Weights of a small transformer language model.
Architecture: learned positions, untied embeddings, attention and MLP in parallel.
MLP neurons of a small language model. Each row is named by its layer, matrix (up: input weights; down: output weights) and neuron, and shows model dimensions 48-143. Each number is 128 + 24 x the weight over its row's rms, rounded and kept within 0 to 255. Numbers have three digits each.
After each neuron's rows, "fires after" lists the tokens most often just before its 100 highest values on Wikipedia text that the model never trained on.

L4.up189:133135134092091189125142123127136095136140123150157108150158111157159083140118129109134095130090143161135091137119131142151157134136133141110139147141123110136139157146117164118131157116108152160116128138125107096097182097114143083123133098100151140117089134122101099149177097139130157139
L4.down189:117126127093131125117098146136116139145112129123114125104123142145111123204160137128136135140112153116172200096132135093102182144110139113125117104065117137100155088116164133122120122129133163130143122134134134094133129099192147156103159119116159140146140125113144136148177159080124135113
fires after: ".", " / (", "2"

L7.up51:120134100128100165119142101163135123114112138116170102124137159127100154164127157135143103158138108160148153130102122129110120135097180112112127144145113117124123094106117141093087180134067088171102121089155079143163109113121121109089173150138135092140142148154091133111122151109217153112
L7.down51:114141146148092123142154114095083152109133124143121137101128126128130094134146142106150170115145132109108162148193160130098084113142151121135111114096116117111130150094140152133128133166141119148122141118140116087103124115135067144168127134142115115132121093164038130123118137115098103157
fires after: "\n", " Pr", " | J", " Z", " L"

L4.up295:140128127093176133128153152118177147072121118089124132138116093129081083094154103100130129093127145139136110129100096189080116116137118129151124107152134149148074132081121120157153152169140125117139126127090094157094149087137162121126153146109089086116134132129111146119126113173129121115
L4.down295:118124092171132162132168125134158120116147120104116106143102102156122121122141110116117147103119132155120130150099137124070104143102154126170139128119117120120117194133106113134159206149134093109159098144118106109078118119100124154153126133136100099140100056070067125157118110125167165100
fires after: " | ", ",", ":", " ("

L4.up43:101099124141098154096101071170135133095129149147123127116124163147128111102132121120125098116130154128158136164104136173158157129171103120107121112133113059159139144088097155128135171113158169131134148134132123160132150097161152124147163114096108102093118148125114106202145102158118158138
L4.down43:153101146129098134085102092142140126092116166090132142167126134132114168107126147092138116151116128117176129132135137118114133139130119102141165120111119139172087115121145093095108136159101127144139136116151136137139119123131151143140168145118120137119137130126255096116114118115138113098
fires after: ".", " / (", "1"

L3.up621:104136151106150137147119140144142128107155120114178077120158127151121080138122126128142138099151139127117105121119137109145123140100140093128118123128129127157107106115138140069085125146127139171160140163111107101127177101115149115092132148124119147133101139135115094096157067141167123107
L3.down621:108071122166084119117092135128132153112143119125092110120131102097127132164158121118103143159148109161174095164120132103140094171143173104093104120127153106121149129122091148118136170141128101109107129167117132161153131117130114151134127113167055133159094098145194095149102153135106148158
fires after: "\n\n", "\n", " | \""

L3.up455:130123137145186128127123146140160158107142096114184078162131170134130108118135109143166140166138128147079096111125106113175195158141162088149138126146131105129148142114146174122107122100127122158120122130116130130121155103164124110097146151134089120147107142126088096138150113131160107075
L3.down455:133099137115160098131133118108112133113141152110135079145147124140158134118084128076141176125158134133097132176100158141157139141154086151124161119110097115100139098097136144146108122113148111151099094141127115137105098115116126134162151154121108139166082085173096145115138152122201143133
fires after: " ===", " ==", "===", "\n\n", "==", " ("

L3.up486:127140152132104150143128115120147135092173129101116084129143145154148100122128150104129119126116142114153067126068141112153140135139125128096139132136176115128081158138106114098084160151124130166154107111107105128139125115149160131090176118121117116163105143166093097172178158102103142129
L3.down486:138110106157111089154137152143112128135090118126091155125145073144115133114131136141061137113110130178122120119138121126120107140143149109105112144109147106189117128145158137136143120105099127127117132103112128092069166107129129144200125125096124122129120111135139067145114145146129112133
fires after: "\n", "\n\n", "."

L3.up413:114143145103144141101118117143157114130126084107086153156158125126129117149140131108124138104119107116123173146156104183069122117132137133135110143132083106127146108172121149138099123100157114137156157151161155142125136090154155114109132119121119125103125114128121166123158095108128117131
L3.down413:104116116153118160101162107159139147137146146110158148102117118149113126114118142144138099097141138132116105152097124135110100127116153123161110149078101161144098108120143099116135169123103144130085145081133152128177085114130143128137100169129133133135128080123110100127150099169120097117
fires after: ",", " | .", "4", ", I", ", ", " | "

L4.up213:120146123129134202151142110124099082145124151125117141128166122125129103086093114149123114102156147147151148151119124125146170097149096134105137114122134119166125083093102142101127195091094103154089143110148114114108158139128127114105152148106133129147112162125111106154148125138101118113
L4.down213:152141119142091116147153128129111124110116111114097135136125132125098138132131130103123156129154136143131130139072114152094133137140190103135115100106145113090181069126132167125120148132117117116192156110130144116123160125163134135108126170124154145100133128148086148107138159131107119162
fires after: ".", " ", "%", " was "

L3.up29:116087145088143141126146133151145127094154124153159109084163086137081103133146109099084114094101094140104136091102155112123114092146119114102093121123112131142134133148119158125144142170131131145096151174094127128118191116186164113093138137097088122150099144101135106097166138178126123143
L3.down29:124136123093124129134127128118159118100164137179097135121108118137150112159123131115123100152120154079102135139136153124141113112115140125097090102135102118138156111114115143164104109115136139162139125134111129142126129141118104099130098128134128161157078090123255139141154154149114167148
fires after: "\n", "\n\n", "-"

L4.up618:125107130137148128085117115141148126078143102195166098096148114113105126159120139078165107094108109134110160118131138132106121115169126101071146093092110155152119137140110155123114100153106131145103137115082098138126139153143101169162154117117132124176068157144137098125147135174108162084
L4.down618:144123122111104163129123128122091126158137121127134111108115118095151122145153142128135132130152099167124136146126126145115113137146139136117154129136118158117139103112118135128120092154130123083139162136086116115134118130118121132106141103132120091146122132098255141117126128118111109132
fires after: "\n\n", " in"

L4.up116:119142143124137149150137078139113121100143115118147127094098139132097104133153119106113101114125128123146080134113146123121171087132104140170128133135157130147125129130138153116093170116139135157112125145120133141098152126144162143104131122099128123130102135181103082165193152133115125133
L4.down116:093121151206075109139149177123132114139140090135145134143095148124123111149156175129109172116150138120165119126117099111140147140130148072150128129134132135123147118131145136142124174095106107085120161087116127104139128121119154138121164159150092108128122118121124091126110144154108119098
fires after: ".", "%"